{
  "num_hidden_layers": 18,
  "hidden_size": 160,
  "num_attention_heads": 5,
  "num_key_value_heads": 1,
  "head_dim": 32,
  "intermediate_size": 448,
  "vocab_size": 32000,
  "hidden_act": "swiglu",
  "norm": "rmsnorm",
  "norm_place": "pre",
  "norm_eps": 1e-05,
  "positions": "rope",
  "rope_theta": 10000.0,
  "rope_fraction": 1.0,
  "qk_norm": false,
  "attn_scale": 0.177,
  "bias": "all",
  "tie_word_embeddings": false,
  "parallel_block": false,
  "extras": ["capped logits"],
  "init": "orth",
  "init_std_qkv": 0.0285,
  "init_std_o": 0.00475,
  "init_std_up": 0.0285,
  "init_std_down": 0.00284,
  "optimizer": "muon_variant",
  "learning_rate": 0.00728,
  "lr_mult_o": 3.0,
  "beta1": 0.95,
  "lr_head": 0.0156,
  "max_grad_norm": 1.0,
  "warmup_steps": 200,
  "schedule": "wsd",
  "decay_fraction": 0.716,
  "decay_shape": "linear",
  "final_lr_fraction": 0.0,
  "batch_tokens": 65536,
  "max_seq_len": 256,
  "doc_mask": true,
  "train_tokens": 333200000,
  "max_steps": 5085,
  "dataset": "wikipedia_en"
}
MLP neurons of a small language model. Each row is named by its layer, matrix (gate and up: input weights) and neuron, and shows model dimensions 16-143. Each number is 128 + 24 x the weight over its row's rms, rounded and kept within 0 to 255. Numbers have three digits each. A neuron's up and down rows have the sign that makes its largest values positive.
After each neuron's rows, "fires in" lists the words (lower case) most often at its 100 highest values on Wikipedia text that the model never trained on.

L9.gate239:093116122088165131117104142147141167147106117139141099074116099119151084098122109124165109158131124154100151155115184099104130116152147148160118120150144111130120161141140154107125144103121113137126099167135121131135117144136121089154158122139094119078117111140162138132140136159127140116109078097081117141126115137112138102151154102106122083123120091126116121139116073102069107150111
L9.up239:135143104138148106119130107101145146120130103164133120094160099119125059141112132148125108133134146133084096123120139119113098194149156148136129177154132096127083142148116158131165139085133133132114098157071112086126187109109092113144151125145098144084170127127147104127164121138122108106126109114127143159152110146113119189114155123134091101102152109100105154112131067127099114143139
fires in: "at", "from", "of", "attended", "for"

L13.gate5:138127139138127143075141128141121075128094127173119115121154127135119140136157173174091142102096101097106118133136122146123120112080094116138113148129134116133117121110161127140114182126126172149092103133127097144128104120152147159100134122079108081142134109167128137115142107157135120147123142155158108107117120135102148095071176199170160105112094121157110109163141118132133088124136
L13.up5:120150124132132125095152109112149120142113143157134140100183117136173102134105171153108117144083127177084137132140102111135094129139160164150101133165102103127114145132141112114131098142136139136103131124171118128115122125094127118153142120095120122152138067126140086129118127149146143119140158125113155139119075139099212105120137126178117144191101162142127119099137105131097131110154
fires in: "to", "or", "and", "of"

L7.gate149:180123163137148129120125136125117112150078120100121118123141114179134110123163126082098134102122135153090114110133095137127115126120086119166126132114127129120123124134085134132126090110114119090098130136120156126149122102126159117135122162130136154152141170081152141142133113115100131107112158120136139154155086135143117149124159111111119112126108146144107130138131093127139099110143
L7.up149:142154138130130132112133119118159133110127126141132126096135172109147136143117112101115148132118147122144118110138182101093092122120139163184162140117173120135125117111107146189090085170118114112122151125085130092135119133181119110097118115135120121131175168146114151106148138098144125117105117163115117124146154113113118137082165139131129092120092100139092099156138149131163078157166
fires in: "to", "up", "over", "started", "into", "left"

L8.gate262:146111134123112114122121108097121128142097147131122122126177116103082116081140130130141159146110127148113107141096113120143117142094118115121134098101109145127121108169126203142142107133066095129152114108142098113100095115118127128119181128146083131120124128130072119114128112103144157103098161113160126124168142104132124118124131092127175103155116077109130112106161160140111119094147
L8.up262:157182156131126144153111100094180131142129115114115151100086156141146139189106127146115142132128116114169119119141114134149143173143118124157138106100102129143161127132132151178132123157136113138104152124142117098118086147049145120121122165132102129100124147120128157096140134102111169159114172135120170172137162144192115151139119157152149133170129096123130177130142136124083107116135
fires in: "to", "designated", "named", "from"

L6.gate282:152136130132107101139114097113106065101103153120126117142133132103081153118116112094142183103111109133137150106100153118125116144108141108096110134129147183147097159166172160087099108153106159127141111139070150082160115126117094152102178148188136109165143111163115141098116134151143139156118134115088143147103123151180124113091140125122113160122129141110110119100131107126143178134138
L6.up282:135145139162121144134131194119143137181096118144138125137113133118108181120122122146149162160137151142124118122123091139072142134136094142181124128112124110116113104113078118117140153145134114109144143120157140128129101095173145129111145150096147139096139140137154111155127095099141131111115129158141114076134127121112133092141200139116130142136135083143139148165107143152116113075131
fires in: "for", "in", "to", "by", "from"

L9.gate114:131113136073129141135114143124144125160139130149090098076124120154151139127149152141160138142127096161121094108080145124100174173110128116141144148136121140179148130129133147141102136120081136166091101123124107158096114130134117121145065152142130101117122161136135128154115137143114152084141110141143141131142111105152111106149107143142146137150129119095147101133126124107073174133118
L9.up114:127107127110131093121129186153145148075104153136130098131108145106151118157134131145181124112096141149165142124132157159113153113163116121109101137150148119114109176100130115125111126123146106153105086085104115144126138069112133135111098142153090110133113099134085149132130149155143107116168127150116127102133111149148068122142125147130131129150162158093126113113135151109138160132134
fires in: "of", "to", "for", "after", "featuring"

L15.gate404:127105105163103134131085108166160143115124175125120175148112175087155131128149140112094131106089123131091132162136134122111126093166124168135117096136121094148093094124131112156110126141088082151164106111096143170147135148140161122144103144129113157122117131150117137195151120130168133148153088146161141134127167086127101155118170091099122158114124106166090163073112126156097131118151
L15.up404:143072152135091173107088100149109149110100160130117125109124163135083147121106104110115100127119107144109131096120124144169120119163175108116171145129126110125066132127117142152134143119082137084130129152137172107132179100126091130165097125132145149120125086120104114095128082093132161122117120149148103126161138108095130137132154109079162134102137137115121115117141135122104133133142
fires in: "one", "1", "each", "other", "east", "west"

L11.gate238:145125096098096112135131143105136136153090122118141166124141146137121115098067126116160133128114134150105160106156145156159195106110167154128123111092115135113084127126103122144109072111143079118109116132163121104132135159128123108120141161142151141115127130135134158091074094146138138140133138122091152105135143122179144103131076086111154133127144097143134117123133095108161142154115
L11.up238:116125110137118112146108150159152126164144097142136144108137148105096118167161152113126107152112140159127113127174164108154164140120120185133116159137136144122130129150115115126127148171106086084128117156118097124143090134155097173112143078110145127168153147119111109094121127120148160150134087136177114132131162111148128122149123095130138052142141087113115130150136149109146131148117
fires in: "is", "as", "place", "was"

L7.gate348:072134111115104193112138120127104126155125122119150110163137121151122135101128117105146124143112114115149155110115148152149156158128153144132133120111146093126131167163147120140167154148139126164136130147152088114109161126092090147147108128099117157102094149137112143178144125175160129106147137124146126123148123078134179107091164167137154125139126179092161127162106132180133121147098
L7.up348:136119091123139098107081169121101089144101152136117155136132129156083126106160116152076114099115087158112101109149125138182110132142114141090139156144147172147112117130139146098128116101188141182127123148119117091103137149123104163146170141170131127118157138092105119146127151144153127096100136134111156119147132120147143176145158126097136098124120123135131176140119117134146126122093
fires in: "and", "of", "to", "or"

L8.gate315:129123105114120204076128117122118122109094176166171149145152120131131119129136109128139129143120106102114100136113110136140114156116132115137099127153117177149118139132141165140145110158119100134130172144163069158099146100171155158150138140125147133134104132118109095120085142088126161116157145110124142097118094161122155144166109093116149126111121134123130083156152148160125159140125
L8.up315:135099166159117166082116115119117130107139114183121113148099110121144163135095116089124093163082117120116117155160120125106122128150143129104136162116154153109132087128175117121106152129140158103171123123092128113135126090144130133160127112159138118105143105099096156137111127136156133107150124089133133118117124153136139113135177141151117091090183129095061108110117107101130115081169
fires in: "to", "may", "would", "should", "could", "might"

L13.gate135:138161117098158135122131143170126149135152101140074148163167102121104111123148153143154202106134129133147107191126135111113152142091125132129140109131094075121134174143140122139117127105124130148130107142145138104135153171135118128143120137144097170102118126157172119181127115152122111110085088129125154107096095125128125133081147105092174082108142127157088112143168096124181139110107
L13.up135:125147127149094101103162119098120096125124133125129104176165151107114130115156131093161092143151141094116100122123137147141107176148137097152142105119172076135154145136101117097103121114132118144133106145163133136072166138155117139153123127125120120040088100137168168075146140105135111143167137123124135152134127152093144131089130121084153085133112152147132118133098137112130155123100
fires in: "was", "were", "is", "been", "are"

L9.gate113:100124142080144105120124110154116134086106094113180150144161093141087125132134124135119111085094099133094121108129125116072160132108129157124117132089160104153090162155166129163119133149143118108086122183145089139107078107125114120124124125105162112133123097181142103121139110105150153103106188116120093108126105077106174132105176090169123111099115111138101138118135130153147091122115
L9.up113:118121103092141181154130121139148118114106115119136095112129084135112106150189107157134137120119101115109113138151111151120140133119088099149118125150162110107133151123140128100141128133147144112085136129141139151145085140156105148130133130089129161117135119138125109123170096117180104125118171138152123143089115154134163092120129141178138103124158127126135130170119139129108113137103
fires in: "in", "to", "for", "of", "or"

L3.gate169:128102120117165152157077154129109075111120102133085119099140139123111077101142122091113153126132136078099100131090097084120165144109149162144112134113115101152112104121138098129136114097113128148128172141135163146105125156124151134150089109113131125112116062114087149140132121127135130113155136176167117102134139114137142189143145135098146109118108138113108116141141079142103144104122
L3.up169:125089108072154134159101129125115098132140095139167125093173143130112112086104142119116149128144079074129130113106085115129117106111151139074133158169111110116130147126148124143096158090086163126130164148152175127130145177111163127143148124153128115123134101123120117142095079160157147099088135140147137121143151107147146143090149119095141102105130124113094123119115136130126143141143
fires in: "east", "south", "north", "west", "left"

L15.gate272:133127112126155095103099127131113151165166107120137168121154133153128112179112136141098150140118128140122145135143181099083099114137111107104143134089142111132150134106062122114142150104154105108103117155101104153175153163165094133133122131140108123126103140147102137089142113142111119124108137091108133164100118095141118108103155142153147068108139112119122115156139075143099077148160
L15.up272:128097103083160115137132127144121134125135130142117110123084172144107134113124145131077150118108149123137119145136113118138119136143179132150085079112162112096147116147151117125166145154101137121119138127098147103125077094099089164145162160148158132111119140109160171123140124087100141122099124112111149126126162089150106186121138121098173143128144174099162113144079122129138127120126
fires in: "he", "to", "at", "then", "and"

L11.gate315:135141137132155072117130144138153092110097159100117106102107099135151099076126108141187171105140104138126103153162118162141140133096116134111097137104113137133148136151123126143065121147162119135089137159107140147167067148125126119134135087118151116123142115144148124099111112142159151193107131138129140127101089095119155128116127164104160078089120147161127137143101074107151171132135
L11.up315:134095132126131159127127163125148075117154150132162085114111108117158156161127135125150122140122116149092117103119125142100199101151136099172157142108096123119139159183133152109135137166088094112127156067185087104153123149105156134176159152100124125145158117114129138136143108117108142145123126137128131109128167131131075107159127101125143173141122088097107083130137145157100166098101
fires in: "to"

L3.gate334:170154118135094129166128147136154161151146151127136144116156146146126136129088167086119097112147105160113101138123137141112102112160159121108112162138117117174121099141138171111131120110138105173125108135130122108132126124125114161141128128141112138103184115118104127120093108125113103139145138137169120148133132162104080118150116143122159110187128088105151140149145149167128136157154
L3.up334:111117116135119106118155177125170112153148106147158145115100164138100075154105132092128101133160081135127106133141100120114125103116133163098066108135150109109120149122118110126153162083144129164144168105149131167188110130092180135115139107138097127103142094126121117123107145160146122096116141139133130150147135150127101078092140156172119108114139115121118116131144149097122102098187
fires in: "between", "both", "time", "years", "what"

L5.gate162:089141173153130132134131117132127102137104135176147092134114136150092094132125142086083124154140115152130155067111154145125131100108152163088135161129152108171137103131127101101129088101156138120131088158159114103139106195168118111093117133112115163126123125145177121143139114140147126115170145145173112137115106116148121101117113123079127098131153096162096135149132120123145082097169
L5.up162:129172178157133122132109178133123092147094104130130143135155162112157114138127081131131118153118135155125140113178104095157128094107135098133149119110100123147081095138155112143151188143105142124091162133140121159089147127125115151157103118108136113120123119118208170125160096146109113114145119161140121165108143110107169106143090110113093138139126145124143101127113121107184098141080
fires in: "as"

L9.gate288:155116141121140093151144179138081115105108174169145128132129113172152099099137092129125143130135108099139134140101125102180116118113101122163155125131134124157110137153105119155106170111106102117118125110153124118140133146092077114124062140128094153146102160123160114165173167095138108137181076166139145130144138109130148114126112165110124078129156136157138122153146147117103156130123
L9.up288:144103137149096118090128142109103126090079178162140150154177150131170136110115114123114125110174158117143114162124098123155124134128114137112124158122146132085155113141144101135134056110081094156112119143120132108113118093134162127132126154114083097163110115110155147104153085105111145124174129138180117151153116107166177143150116142112131122114107109163140123171124139111170160155147
fires in: "while", "as", "team", "general"

L6.gate302:142103105153139128123115129162113167141088124094158140139139124164164098090116180142113121101090128164130092148084122129150152165099138118137143141132140122145138149164119167145153148143139132099109098146097116133104119124115105093104121159142119136114091126124128168152130073118126153163124137136105103135133120135131156100098146162122144181148113109107151163127222109140127116139175
L6.up302:113112125129157147098112095141111193111170106078135127155092067149140094100169141119117073144109139131179113102119146133122112127126169166108148115166137078131125132107131154112134117132164130131140107132129121106123128151109127088177182108107156117116115136109136089118118133143160092097157141125119119144103101096093138118120113149144153158091150142129147143083144147134077122141167
fires in: "from", "on", "for", "senior", "along", "ship"

L13.gate35:116117122080171152101141103103173087100116165140105130150169106135099124121103089110097139142110131109157098142091091138105116106118161109169101164156165143140119129127134091151120139130128101137104145130151109105130109153168093149138121148126143116163111107122091105132138127144078154123114150134129153145172119116160155143134118157146081157133147131077092129152145126117145143098119
L13.up35:142133137094139183093173156090146170110106154088161128112095113131134160161148105096104073110157127098119124065096132140104161178152130116114127152139118172119089103124139142128140109132146118155127142145129116150089088115137126120127152120153139123186130084139109118094103126141127162141143138146148084131118130104127110148125147138136091171117128147119123111134123113056141142144096
fires in: "to", "may", "can", "would", "could"

L13.gate178:098143144126138140140116103152131138141134091113127116145125139071166133123128107150154144093129099111082087128118127144122125114144097124157128131179160136151094147128095164155169111119152098133119160084104120091090112130127137138083097082097129151166130169113164105114078119126108130099141133164113152133091188135153127120115107134057126120136143138130113149121131136133136115150085
L13.up178:104074132125107092118144143157140092116162140119111138100087092105105141150106137106147101122115117144122114157150173126155147111133104097161120149120168095162161145142112133146126125126137130090088125128157091167159116138113095113124107116134157148179087143131130094124128115083099156124145094113114135139112096162195106156125081110152105128139131128167084112124113119147109114185132
fires in: "was", "is", "will", "can", "had", "has"

L12.gate72:124136157145139137094130097125162115138088137118117124109069105100127119173144112109145152158084136113096101170105102148104110167133135091128062148137152139141164147121131110107099153125097138124129142124157112158125117119129102149135121133138170154119100117129158092139140123146100143137135191141088125114125132142174129123112124089083098102120146102110120135148148081160105152085126
L12.up72:143104072102199164105154089090172140101122059137135113139119134163150154127134146119117104125115121134117144140100110122121102147142132140151127139153155098164151116142131121121137111165129113124136122079113104088160150117134146128133177181142152145108123117132126122113142104164117172114147123106104148131139141156160163156115172121141099136144136122099098134096152118154137106177078
fires in: "would", "may", "will", "can", "must"

L5.gate442:101110159099153094082150133139160075138148123116120120163105093131141108114166113122134103163094105107115112143156105100144137104117113141139086132140138145104123107156136135133124131087080146131147127076128111130132144140120140141128136147130153091127139128137194159155116117138107110153129146154139119122137180128114085103105106119111141123093171108066069104155135096148123162075128
L5.up442:118076128125187131127147132117170089160121178142160126170122107110120138117130146137119108142100125127157109137129128138158110108158108120143139130116177094142126106145136148130142159128094129119129140115173117149168129104178130163141166129130114100148180129136169126182122167139107143131119131121086116128140151142122106105110142070125147152126147161137071093145134111173161124094129
fires in: "to", "would", "will", "t", "should", "can"

L15.gate29:111139104119129136152087121143119122117129108135113117098147160131095165127116102114164181128108095082161072141131129137128113147127128136116107120127135118104135137095136190086149143116120086138100137150126083108121155167106114113136138123140142153156111177109159110124176155139170080104080109158155127125097186093140159131103139139114118106140126168166116131154131135143148180092127
L15.up29:143089088176161098112140130131141180134135100140126142142143148169126119136127136123119106164122142158136135139076103126145087134139151125153082108135118085162128157131136140116116103108139101172203134120076161133119139132128072108113141105121102101148123144120131114150199129140128146158171105130149176128142132140165112151095118121107123134127130125117089106159142144163160141115123
fires in: "is", "are", "also", "often", "only"

L5.gate95:113172128145141137139130180144133161119062143164133107135163107116112126139175170149096134141066158117165103091103138126123098159147112148138142149150153139133113114110139107110120127104150141181135145151129144128142133141138125129113115136167142099168163149132161150123117112146109081114191138115111138109078115147108153176147133141129165173120121116139118135099149127151162153114150
L5.up95:172159134143139169139112167156155101157113157120114120174120106126078125133152151181108151160127160157151131123155125131091164131129139136146142103153088093125147102145138120111189107108116123136140129133094125126159133122075148170124118077157144138110125133127129139155114150183121136162146109110108135121130135170180158128086126150138142135159121122096078097120103138124122150130134
fires in: "this", "to", "time", "years", "which", "above"

L7.gate46:147130127135102111140133126090124135111114122109150129145160156105130113109155136122119141127147135107100103160158094094129078123109127140156096154186158102092155066138125100142117136127124102130105136131120133088098203182153148120132123087116114084137131108141161147136136159107112103125144169125117130116193109151112168125118141107127145117159127124111150137112093151143151111149150
L7.up46:140088119125135116079112110115152148139105150121122117122140151139138110127129164067106140121136116138114077134150124165137155132119146178102122097160102131100147124113128097096101140178113163098125145188125133136149162105130126179105104129125121106128152105135147122148131166079078095102124121131127134095159151144145153110090088086095125126168114137114092112155154154126178125151083
fires in: "as", "become", "becoming", "became", "remained"

L11.gate309:185130099144116143155138076086133070120103118123110130104131066161111123146133122108087151139128100157106098111123093130161157146159156146179085123122128135141111102149158107134153117163110163065120125098111120121115134101108128079134161137130130121131183175126165154115106098133139122127121128119116127135145156169156113147112134150069123136169130133112140132146133146135098132121103
L11.up309:114131122145092140134119133143163106148148099122121115080119111137140155148151090081133105136111143154121113097173139161113148127158137146147096113128143110154153113151155147157149123128108137132131097141139092109082150075109110099169180182140102160127131118096163170134128148115124114127143080114127098133128132112136145113122169138088121159114064152100101137084124129192124126140123
fires in: "the", "of", "s", "i"

L8.gate325:174147139109124109104147138130139158097141138138130117122131155145093173121145121127206114106091142144127163149138105137113133120100114104141158125130116110145136146167165128135142143108116122147096131081136073120136136113198101130102158129144126119100113125100147131149105127111121135155099114122121136139142143116100117120119092110140171111118116156142191101093173180120119157151151
L8.up325:151105103107091105157132132147143146123125119145142121113107109143124123124095151124174120079117139148119172139133075070098111144123075113139134151114145100075133156117114115135168149152146128169156094128114106109141133142136117159102138116180166121134113148103134131206066143108082136077146166099109162131159132140113148102145143109134099095150123139136114164109141137096142157104113
fires in: "such", "known", "well"

L11.gate243:145128103148111149100084109108089184126139131092099140133130139174124169159119148116117196132130087168116147156133156131147107134121123120110130119110114117135131115171102103114113156156131130154127134139114143137102164100088123165100091164162139109134115143128130118134176114163106108128143116126111143182153112135156153119079130133137122093123102171132122107144115131142085167111155
L11.up243:126132118127155143118155163139153126139134105096099097153144116142113138142098093140184130143134149172111141091149091169091129136140143123149108133099118153106146144120146104148114112125108141131139089122115125168122115133133124118121118153158143184126141160116156139094140130192188172167142102123161133161142141090140127145119172145128091124140131088183126126088159132149166124154135
fires in: "of", "such", "his", "s"

L9.gate305:151152099139158167173121168109116115145142118138160094112141155134117158138090125118080120152126147174120093115159098090107100127134125127118122099119158117135106120137139135141130145108128107161087090092166148157094089137148121146158131082146123142123157111123156118171113124159139104127144167164137144127100118132100108120083108130171173177115099165161126128166129107140116143108190
L9.up305:097137107109181144166122168154085139120127125148133120100155122153113126147125105160173114125124126120131131141138154122121125096163106138134121106089129166120148129119116090155118130143166095151116120082104171113181109101071081142125138125156139126143146075114157140104114110155121185169161124107158137139143146150182105106103100097127143107091114119108159171086136107123108143098114
fires in: "both", "between", "these", "as", "who", "of"

L8.gate245:123109133147115115111139128133127162137133141114094072126133154115124133167156145104118125131095104158151145161141156118078116188128155117121133130106165107195105092149176167106141118129105155130135121130144129104146133134152127127142154111139129160111182154138096106124137125135108148156172123131126058112126128113121144089109089123165097174139160152090154106118176143155106159115139
L8.up245:128102127109107097146096166110144084117089116137120111191170106072147139175152135105086117140097092179120099109107121116137166104107104163135151119110155155127105129117070104107154123159125085118121127141133152127113123112136122104140127142134120100159118132138112096084124153124130127120146163109140134153104117146155113120121091157140097114152133104118159112124072152143104183206123
fires in: "by", "after", "for", "when", "office", "as"

L8.gate30:159108093153147099134131148144148141125121166115112090115092119155149172147155113134132119093110127181125118126170137137143164130135094144123151130099120126135127134132111123109154140090105097116093120081109157119115125131112084090185186156094123148165083152106132066126111121129153116110139090146139145139131102119110211129102083120111119095119123094115139103113100148134079126155096
L8.up30:119121130129161134108165062139146080135101135186127137162113135120142130103147137115148165148121150169133160131109150110134126106140134152110101129144171118105124169092118095114132125114142107077147165099155124150150113125133110089139133136066124135116127130132099109097130145121148116085103106148113119123138151130145136156124151124124077145118098140106156097139133120109114156116145
fires in: "of", "by", "and", "in", "1", "was"

L8.gate76:160103063144132127089105147119127127145094114129172125162112133097134117150167130140110113103101079153130139102135139114132106156091088120102135089099138094145099169108131136148163129158141134147111111119086119115123138134131098129104119124137141066070131137157170147118111129126126147139128100165110147099111151141168152147134114087153113130161145151154141146134102124121101095114157
L8.up76:161125108103131145134131119115124153141126093103132097155103145137146147166160154158144106126130110164135138215084134113115157128107118160139136139127150157133145169109142109152153111150123135108114122108099136128177129109096107095141137063090087099136119137157169134141130130125112162115142092148135123177125131112150159140156107148110120110164149121064130162147140145104135079135148
fires in: "of", "by", "at", "what", "with"

L8.gate194:090081095109142107118103132121123156104105105083084125152140058123119107113144103106144169109095091118148136186127109137113134147157123141113157089118129116085110095132123131126124125158167114171110108176108180130156120143184178082080138115078121112113142169132176129126137087162150133122152126136125119128111132104130155124119099133121149134136135087117143124139131090135099122106152
L8.up194:090116096127131095111089093147091154151107129115134181140182113142120122073155124110126173086120098150133120113133110152137136128098109091093111141126144119124139112116095131092100111200109123164140158171128154111155137098173148094122161114137152096097122155164148145125110098103130154105160115137096120103125128123111119117141153076083139113134103097133119138130110087090138123097149
fires in: "for", "as", "on", "his", "he"

L8.gate141:168102139144150150085138162124150164123096142138124151109094174158108107136147110148137140152083126107123119130135131125123150145165117141141135091104101126129097167111091149178144119125198085149116087182105099150112142130112144152093137098133099165105116121115171131111160117103113134135160103081143170146105140128146153130131139116080104109127138143117143124181116105107112084150163
L8.up141:089109130101110157160138131141137153149147149108167100144101117083098110163105126150116144128100147159171114150146122128111164134129090106175173123173167137112132124150123124126097126170135135114134096081141117121134156137156113130114090148121141129128089132133116189132107154095151157107140124125116153156121139120146119148126120155102139122141101134103106152103113180164143123119117
fires in: "at", "from", "attended", "with", "then", "to"

L11.gate60:121113073122139099129129143106169114134141135095154090105119137163120152160109099117198110116134076167128081148107121106111086109107158073158112094140128167129153122130140080153107139116134090127153080162085113114124097118143124167113124089114136132133144155111130120124118121138158134134113130073135139142079114135115114108124132102129163078139161145117099136129135155123130126125137
L11.up60:121099126108116127146135181114146164079180146144152113105133139135116113117107113123130094184125142128153175163143100149084124148085120133132140132107118123118127116094167135096108104158131146122113128088147154125119162122143139110163143122173132129107117119115056105120115140092070149121157102136123129167187106124145110085146131113124108120120167132098152163143151141119109125115131
fires in: "such", "well", "known", "so"

L6.gate264:114145148134120141143152138140104123163151166071130113116140134124130135134145127113132156151141159114093107130144111110127139168145124147123098130197137113133050146163125153155116099184124139140128124122157112118115171127134157138171138122117077162121124132130185175125125128162141128115160086157148100136157104096097113137153142152091142155155097107123123159117138125103102147121102
L6.up264:139135075119108124127143164158154146125173119119129186083140141127145126117096097095128115140151112141108139086153106152139135106153156125097163128153102103118138086115141139130151103116120172153121129123130090104144127123119134110144175148096085107136099141109132147137124127126165119047094091144117104139121110136151154127120155143127107132109114112083178163173131086147119136116108
fires in: "of", "g", "e"

L15.gate32:121101099114152128118135111126056113135100097147123124110101097087141139147135115126123123129121115138138148106121133119166094153140152150082132147111136128149122084169109121123118112119115109133159092235109104152130152111185149147127117155124133138117143113109138135162152084153141117124114120161124138123121107129139116122126141125136158129144141143123130160115161097174079131098135
L15.up32:116169099143088119079118125143116104125148127068159122149096080121119124131137134094131126155100090090079109133152104121125115135127097144149115176129097117144138120139142172091138101179131094130138114171176121111159154111062159111102142141147132122136109152122099129126109104138175158098125118145102110150116122119120149185117097145147127145147127121198149143162063088131160090124130
fires in: "his", "s", "on", "year"

L6.gate38:190133152105161129101122135099123106149109155093135106105169155196118121135131147147077134116115098135108136145145127153102116163139148114129045118125138158127151135150119158167119130137132175145121143120139108133118130105119161146104103136123114139128098168145134102119170099157143126129113156123095119132138157132147159131107138134108149104098106119121178086156117088142139146106143
L6.up38:117107124085118110134138122117185179134159143175119087122113144110138094110102158148124124112118147124093082138130130142125154150139138142105149121141158077159112145115174158120149137153157108145112146081132144109181118150121187112111086139134134129101094111150160143114107130121145152162161097168119159143134082116142129143112131142150114113114099129109160145100188100128187110150098
fires in: "when", "if", "to", "while", "should", "where"

L5.gate287:150141085119078133115157149142143139104097103116104152117144125117105117101139086126170154125108140172116105162123206137125129137109112145110139121091170145147136128089054107149148082123179112112099117107133134078136121169131112106110141101108127112101119093134144146129125122116122178155130149134171158103133130098141100129100102122145124131158113123108104157142151159096114104139145
L5.up287:106179162130137127136128114099188187127173050085153130128120141127130121154148159118091093152151137103150107124153125134138151159122163145116151102113126110126155152110128117131169124106131109170155111046126134123106128143155157148142133103126079118140091130138112134147129144145109141109091153118168147146154128083155072088135163163149144126127165155127122093109104146102122114118127
fires in: "n", "born", "from"

L5.gate59:126108082134096123134087117094127106143152155125165176122150112097155114143130146138121110100155132158139120151115106136123143155108095138140091120137088146134130168120105165142105147157119151136117122094099099114114087101126148120126131119144132137156094069152147147105124106137153153085146142165113110116122133137106171150090166131142133128077126132146097138088135070142172158133124
L5.up59:179129120162101176148146165109159112133155123115161154113135140094170117156099118112151122126119126135129151133128110067207139165161117110153136129102098135107141117134146126145117160112122149119133155167157121148134093081116104116123174094082131155136124158117156072158133122120156129110137103143149119134085157137159161074142124134127144100171124091094100126098093129122120133126079
fires in: "is", "from", "was", "for", "be"

L8.gate140:163126122106157161090167138147113145112071132110133096103141141151109148111101140150113122141118114123185152164120112153086123160124144110170135116125145136135122093121098114140146067134166106121125096138130141124069154093099137142101164099113122130139117129100093103170106112122116151145098132088085103131127132116083131089096139104137138161117134149104133129118116118106122150178132
L8.up140:147131117122122161101163112133135131171158157101150143144100098181100121175141112150106117114090157156094103110090124154140119096125142117121103121132187114104143125074105108155107166115121093088118127134074089151132112136128107120154102079146134163118163149116080141121135115119124144153147134140161120148139121087169147119147117110137095098131169142141132098122162086085082124100145
fires in: "of", "about", "succeeded", "to", "into"

L7.gate208:122130144119109143122128125126118170125115172118113137138102162114100132103130128088143157113156094102152127109142149097116108167102151141118142119070108104086141074151109102127120118151142123134132138157110140147195139137107113132096152118164147112114158150159135132143108093088101106128133145128105125165062104154141171090126149142091115142139103121135102098165152147116142131121170
L7.up208:138119143122130114114159144120122149163153148125106107156143106139103135097112111116141151122159123134136123146109197162140106148123162055141108120103117115120097105106100105092146156115110110126137120154122179131130109157140134116144160130138147156151126115160091145121114149120100151130126147115117162116122083142153102144151185120088147158139153107135094090152137146173104177097158
fires in: "of", "finished", "his", "from"

L9.gate151:179152078134159145165100127112120154134125101112169133156150165149152102110144101137153125153116098172133128155104156129108109144122115102114121147129117134129124149073146150163131143117135120114119149107142150111153157179080141143086146086122094122155112104188128093089143129149127165121133122101080148098125122145116149090113174130144143124144121168109153095133136107137136100175147
L9.up151:188126080135099121130144078141083133144121095140129137166133124122117111113101160151166147082109137169141127204083108101156164121089129138092125105108124106141113165135148110140141154130132084107124116113108144150156156133130132093110099120111096127143139139124159079138156141140150134098171119153092095122111114102132146113088156107144110121112142145100145046116136157122097143127148
fires in: "to", "while", "where", "of", "though", "by"

L9.gate432:119099150115125126102116158092135112146094120126137141138153171117179092138103102108079125125120149160108126103138150109156106103095137114194128185121115110141136110147120113141116148104122146155140125122117139113118145121121062130091116145111165112149117110160141097121157135121102083106150150142109128135130112062130129110173148135105160137147124140107116120133149088103152105135118
L9.up432:152115122128139155135190183087116135130081127090156129162114174130185103120145138111124134131133098136115102137113132119143111156119149135171121138111106143103127156090100115158129124155129183115097135111126112092167147133099104126129087101149148168147150125130134114098133084100099141098112095114142149122154131107143146126118136149110127098110080119137123126174133144131174069166138
fires in: "as", "up"